Part of a small language model's weights: a variant of Muon for these matrices.
MLP neurons of a small language model. Each row is named by its layer, matrix (down: output weights) and neuron, and shows model dimensions 128-255. Each number is 128 + 24 x the weight over its row's rms, rounded and kept within 0 to 255. Numbers have three digits each. A neuron's up and down rows have the sign that makes its largest values positive.
A block is one neuron, or neurons of one layer that tend to fire together. After each block is what it responds to, as a language model described it from the Wikipedia text at the highest values.

L3.down27:094118122147075135129102114075155161135118120141106086096134157112145177123115111153181166078127145151159123110159121125133105142111103145133124155146141164129165095128123130149107103190142171125104091104121101126106128155196107144138112165111133105138113117115143139141102150122128157143141109111129119091164076160150151153093111139098122174092091086104146150141100136124122152115143
L3.down98:148138158142102112135117183115116126096111140149137108142134120100115129077145108108166095160095127150152146128179103166108148111145098151119164144103153108144118151126115174194152131137133131119155128078090139108139140115139081111137122114138176128106096132111120119153125087116102124145141158125146082177121107115082084106107110108134122108126157119135093208132135122102100140143177
L3.down187:085157113066177129148137132140098122115120125085132162141150110125122140113136126128149073144188112143132129149128126156101142119098132123144156122156149140156098096164116118118139156109167152178097121118170128137119143112103129115091115109103140178178127105138113120101137131168128162128131121130104135123096134151140120133110184105134105153144157118122109122124127142089126106134146
L3.down188:109167173178099093149077149113114112173122107097145126106130132097141110153135128146144123148128178127119115140126114089180147096139096134083124128167102149099107145094207092097162130116131148093121130110111145113132151131124092117134123135144135085127104129108154115105144059148164142111148141116149159148166153134138125103135118159103131146131149176104105128080144082118111123117138
L3.down265:137138102116137096104086182135179127131113116116116101154121113082080102147134125156068093112104149137122150105145146126119138179148107143124150138088106125117133147125137102099129091080141106172113133139148127112093113160149147113117166144158167119127135149118110156139163133127085167141180142159148103117104164110137127090111121131146124151114161115154120142175131154100125157160104
L3.down283:122142117087136090139132112120130152102112084110128144137093149141103154098122118130113139137165135117166117134103087147137139090136172109116131148112147127168129151095074136156144094082147105143135140129123125126095128113116106160146148095115121128119105119140132185129121141172129151125176120119096102103127089106138116136089118106106114110114131082126106092126158139134135153165121
L3.down296:137139144158108102190109147140139129100143154118146123131153098115078140135157115120117179115136127156146136121133176098143194092139141162170130161128188150126160106148094133152114121130120145141123121144083163137111147100114113150146082109118143098141149150143124133130111129164109121137153182123121144100104134142129145132126131071125153125140150133138132121133165148143143100138113
L3.down297:144173120110154123188155102163100078094079132100149186139150142132103128115113135142095128124119101126148136106134137139141150145157113142117107075102134117129144110146132143128140099086127104143141168156080161095107136125111106110110108093140104139142129146121112121110154090110113170112150128150122107102124124161147111132120086110139163077116143146086150129146131096117132162161111
L3.down306:109138133149098116103170084134121099203166122159153124108110103148118132090160146153113101155097119149167147103118142101143141151108148130140098130148114110112126136157112143111155097092152122118126128111127130140169122131139080093109134127143137127090096108099107167109104138133145138090085139093110124179144097129128107115154123111082161136131102171096135109127101157140110098093130
L3.down321:091125116136115112122118150111147139147120112176132104140138115148181116120116137167145122130137147095154138155139114160139150100155098138125109112103124131096140113126098148115094129128080116118153153109127098103124135141107132146130106114117138129155154124099173169154153159124161063133112146083120147130073142150125169153132085164125117138163136154109107110128110083091119128164142
L3.down540:134133125150099135138171136168100097154151116109133140160102111141140135146131124159109145104157152136147105097137115160133125138134125159160106162119142135092163140134176115105117068105133095135109140078148115085091166079115138112152174131131136158105105136194177166113146102124136114141106184091150110154105125178099129157152112143121123104152144117151128110132113096130095111117128
L3.down579:092126143166120108125132110122099146113112126088139134120094170146127107141145111113115084074092139161163090142106151148116110153073142131093130122143141096132129156174119138122134107149174152158137137139092178119116113137133131108112110158135115115133120137149117146135140130112145139131136090125100138188096138145156149133078137149125157124123156124135062151130160135136116110132171
L3.down591:127128110134135124151089096123140153146140147122159132157090161102161130139108140137127114134157099072115105094096141173115163137129150073127119172074154084180125129121122129144137106143126129107145132132076090084126151115133113137112109135137125152118080143092135121126128143131126164169114111138147107156115127113123112132168092101093128151134127152115152130138157164132152122145118
L3.down712:133165114154121119137145156133140103091169094165137135135099130142124089151097140125109121100111124115088137131194131129095125173108090104141174066150107148110141094145123142131119109152110113123115102134140130109109174170098123127106113149142117143131128151120120118153075129097107071136139164119142141147150148169120116114132142143140130126110138132147130133148088088138169133132097
L3.down802:085132078145092146169080121130160157066123111109133121171119161152162094134126091126131146111141117146114096124132171182101118146147155114130140121127105159154170089148149112077127092142123138096099154139128160098125123143150154109136119071202134136108119113140110122114106096126113145142125147130194127127124153118092149119173141117112092132164141126114141130133119074158119130179153
L3.down829:110095091119090132129119147129121107098116115169122124134150093146135136118066128137128160185151103110147121114145142085105146145136128145130138154171125130152096124116138150145117122095155111135126085099152115142143130095183122091153090150115166158101086125149176110137135114149132089132136107166112105128130131111087111158118131144129103126110180093126119146083143171174132124130103
Digit pieces just after the comma in large numbers, mostly vote counts, populations and incomes in tables and census prose, such as 1,'21'3 and 9,37'2'; weaker on mid-word fragments like pro'du'cing and disc'ree'tly.

L2.down592:143135110083103149093095151146165118161118124151150122110159136073098102137157105145122129115128130112122117148105138131093181092110087099138123100105108093136123140131182120123136108161124157168131095158107117133158118164121115157119113123165154120144103132159134073090138161158102077115140129143110150154145136131125119147111147105164134189114143127104140131144132129189159148152111
Fires on the first digit pair right after a thousands comma in vote counts, populations and prizes (19,517; 1,010), plus heading "=" signs and mid-word name fragments.

L4.down36:120175136066122113070117145168151126111134140139116131145137143113129134144106118106143104084171110186162115133110110136127150122142176110145107123124137151095132108130120105118104097147122136142129145116115133123110108135131096127129135101115146159122110149129136163148112117131127136104140142137096127123122122128134097160118120122126114159177094105117144107127122132111127165143142
L4.down230:097110109086154118124169126095133120122172073101148097127137152155123137066098147105111142095082123095154147158157158169129123106140164115101130131127084121097150107137091123096105144109094119158095150144144142104134123141134150113122106118141126081114105115160118136133138160134113153105160131107107151091134162152117134142133130112103121152126123111122139111134125108164144110100092
L4.down639:119124135124094116111103108105109126145141106151118132113114087086114139141115110127126109125137115131138074083139092131157133110092122134155095096133134159122124095071151140117127169136114122155131097105135124142103099121127136118141091124079110101114122140121087079132118128141142154106181159159142115127096100101085101113120124093161080129102112104079101133138139098089083125141126
L4.down778:126166171144127104124102140131120142132101124135152133110162147150139098089107112137099132132169113159141117123165132109152127180134137152127086134097126164160130116123136143094110093133152137113106099169071111152150160129137119159125122126109156115126149131149168118117178099133141130135082166157179107135105126136107123118093165178128083163133118173141147128118142156129156094139122
Hyphens inside markdown table separator rows like |---|---|, and more weakly hyphens in compounds such as by-election, co-starred, two-lane.

L4.down190:160149082083136114141141120142128144085127121146075136096144087112116177166146149134105130130138118062158121126121120113148110150125128100123129110128134140101147112148101146123138169145140162126136141120100094109113150145195123148122039133126116126156113176117166123160108141125122119140142105144164133098147071124139103146161151135137175138161101139151121064068133128125102120151109
L4.down531:121126129128150131138111116137127148117077099143123184127128112126170092138119128166161162105127140068159145108140144131104149090103073085123123162159134174086150174135114107129119114123112158138111119136145068105087160142138124137111161147137127150138114157118143181110150108155101101106108142124186113145146146150095100089147129161139166151128121126130138092073109146133083135133155
L4.down598:176146125157164165092161163135134096125144152134114091114137105125167106104138092104146114105135101115114099144141100148199169138132124195167087146119110112143101156059134103117105124146155146136124103108156132103088115162140130160147153117148102146107107108131160137106162121108140106147081119141148082113106088105156156131115121142114099120149141118133126093156159186148140158144129
L4.down714:144127091154130150143128133137139133094156134112087141131148103153181139072077173125122140104110098121134116157144080098150105147141101109136127141125154103102131116115156119142121084081086137079102116131166094083118144136082070132145117110151120156139110133178124128138138123134098111144122128134120120128125159132081110177133131151119140143114126143096107177118140103169103141125146
Hyphens, and sometimes slashes, joining two parts of a compound word or name, as in natural-born, bright-line, and land-owning.

L2.down229:158144156158137133154147128153114098083162111126108134113102149161146122117108120124130115153127189138150117095134119128128109112138148130145120151075122198167134148124133139130113117144156156143131141156154119138158084124153137082166123167128128157128136128110118109116116146113084137126129131110113115154129148138098130121156136115101131114108077155104146098188142137186123138176102
Hyphens inside the |---| header divider rows of Wikipedia tables, such as election results, track listings and squads; also occasional in-word hyphens.

L3.down175:126124134126124111100126172166132163125125143106143156138162108101141119146129115149142107124188114140124126110133152132126089146149078112129152101149124081124127134119097109103100096139170135125177113122072038126091107181170143108115147158138130116118117138119067149109171142165152117122119098116139144131153090114121143139094129122091138144097143133165143128127158181114151135171119
L3.down222:118169137119153108111149131110107122129116098086076101145119112088137132102110085126144121153131114110122143096137121143140138134107134122169121112121132149134160108128148117121158100149134132160143125115133135120112096101136125097146179163145088138143138083125133150097112165132129137098160123081121098158092114110063129141152144139108126136140144126112117122202109107182106160181126
L3.down230:156145137150121140149163138111110111143078127108105120124143139142171118123117148121138132152067126157125154132119143170119127123125167192115183100106125095086139154153094137150140073117121118106136100132137134105168169123153102072102153142145086136088109121143130128161156113141143111148102137125105137101082138102109106139161144188099130108139096152148120115077122107115103146104099
L3.down280:105178106136127123155152124112128137141117117155135153142125160135106108128054092149111123142133147165118151144155179097165164129124101124106142075150145072106142123144163142155128072102143111111111102141153115121079134167178115088143142098129168090161109159136138126118119122075094100131125120159108163115153124158122132164116133151129161155169085130126127096095139148118118109153124
L3.down290:121134079143146115124173172118132110130134089135110124113128098163112156133140193109124129136121112118110123118135118129145125119141137162123106121155163080134087113122118110164132145116127112151185104108109105100150117125206115154134061096167107125140058159123150092096123120109140150161109094151113113084115122085108134104146115134108091142129145113149141153138130149103107157149138
L3.down302:151115095108169155134157154143153118122131123139114090133096149104139132132138116124108089111160102142157121089143157152135121148125097153139111145130132116135097116161131116142151159139156156137122122122170142138174147101123157120117133126144128184130125146132143132110139129152090190177121114121111118168104111121158101129120136140160094193158130117170149072166105166092145113177111
L3.down363:129135145109140113121134121127102095148123112104110093132156127181133141104130121115114067116120108129113149125127120131122121090136085128116118072091131125101132070152130120129126147099129158138131178173112126131152126134146144135093096105129161120137150124158139175132139119117105104130124144117117140111122122107130118145129083145071126167139129141140110097136137151113139074105133
L3.down392:140085162187155137132110153137113090117167116108094146123116145177123115162118175168132107156110106109151161114175159116144145117117171145144113145110120170107126127104134102124074140129075148163147080166125140164179137138095115102115123085129107115088131119122140121102168160118124128110146168155153141121086149124136142143151143092135117149106127146136095108084112135114070143156152
L3.down495:115156070134138106143149125133162103127176119143123186123097122116100094128104139159122132160088161109095143127151087129144169129144114131115151154118105119115133118151136121131153119121116159158116124097154154097135130130142151105106180115125120120153126132160140119115122150156139118125105130099168110104133188156077100167108148123139136143118154138112142125137124129132111140174145
L3.down552:143176135137103102131088104141089096124142117132163088116144156167165159150079134124127107122114162169124122141130130112123120129179141156114108096081137116114119140116149164125166139112160116095121107122164128122132139158133130135145163131135124135164085135127109122121107128118147144147165148144151111142118168121115137112094123091139077124125105163106126137158140089155146110157098
L3.down567:176143135092132101145110093094120151122109079170120089108117132110126119130139156127124112129122135129115124082104096124121139136118140175139129106110158122135085143126137148111112117148158175138117145136096128127169109136143159142142111165089122125199152127135150124098122130147093103131120104172131090171096161160138144116117129137119117137113117141166165156140108112095170077090136
L3.down642:095127130137143056119137150147103110100156146187150131112125145135121131116099140107117137145104133146106097156083159130068133148116094130106091104100126099117129145152133104154152149168070140137068132170148114137130136100116134097099158096114136106117104171162079124102111118113138157088107131135150139142102113112125133135117115107107095157085102123117127123161156135107109115120097
L3.down707:169131112102126088093175092155100144103155135100113134110154120124126113126113146152102128162135116157134087117155064141081127131114117148163145134113120110157122129130125142128130128133136125110095129143145129159131125150129146116120112164134147162173112146120115093106153168118155159098156165114130124173132131105094119119110121078122110133106142098094129153168129150161113129128147
L3.down730:123096143149128118121136136116142105134092084128135131149159129092117137107151157111110083107123136143152126150122091110112129130109117131115109121123062137167150154119129183111174150172080115104139122133141139114160162102145159106104142145119110146098143118106180137105132096140133132105087133151185132112122086155164101170122124139156089132125162136127112099134154168147133145134156
L3.down733:107094109115173165105140133110153168142080124167108131162149095137100117093154115146133126110131137121163093121164144126137128115134098128115113136122095124098095104148108143104161101140079104097127117130116136089127175139097146090126145087134139136120133162091152136086105118190101150131147105118134141133106121134103115134124152090132123115097141165125106112117074139169095160115159
L3.down778:138136132101152125053093146107121102140132151119139126090146172128130132132171140137113128121122142080090110102104076135130134116124129163117117104135126116138117119135104124096129125111167123117143132126120131112123160114118114139138132146169148148162113149119115092155154149119088141118109134153179111152160090164165119110137121134115115081148183121159134138151148117143128108139151
The first = of the closing == or === after a wiki section title (e.g. See also, History, Career statistics), plus dashes in |---| table separator rows.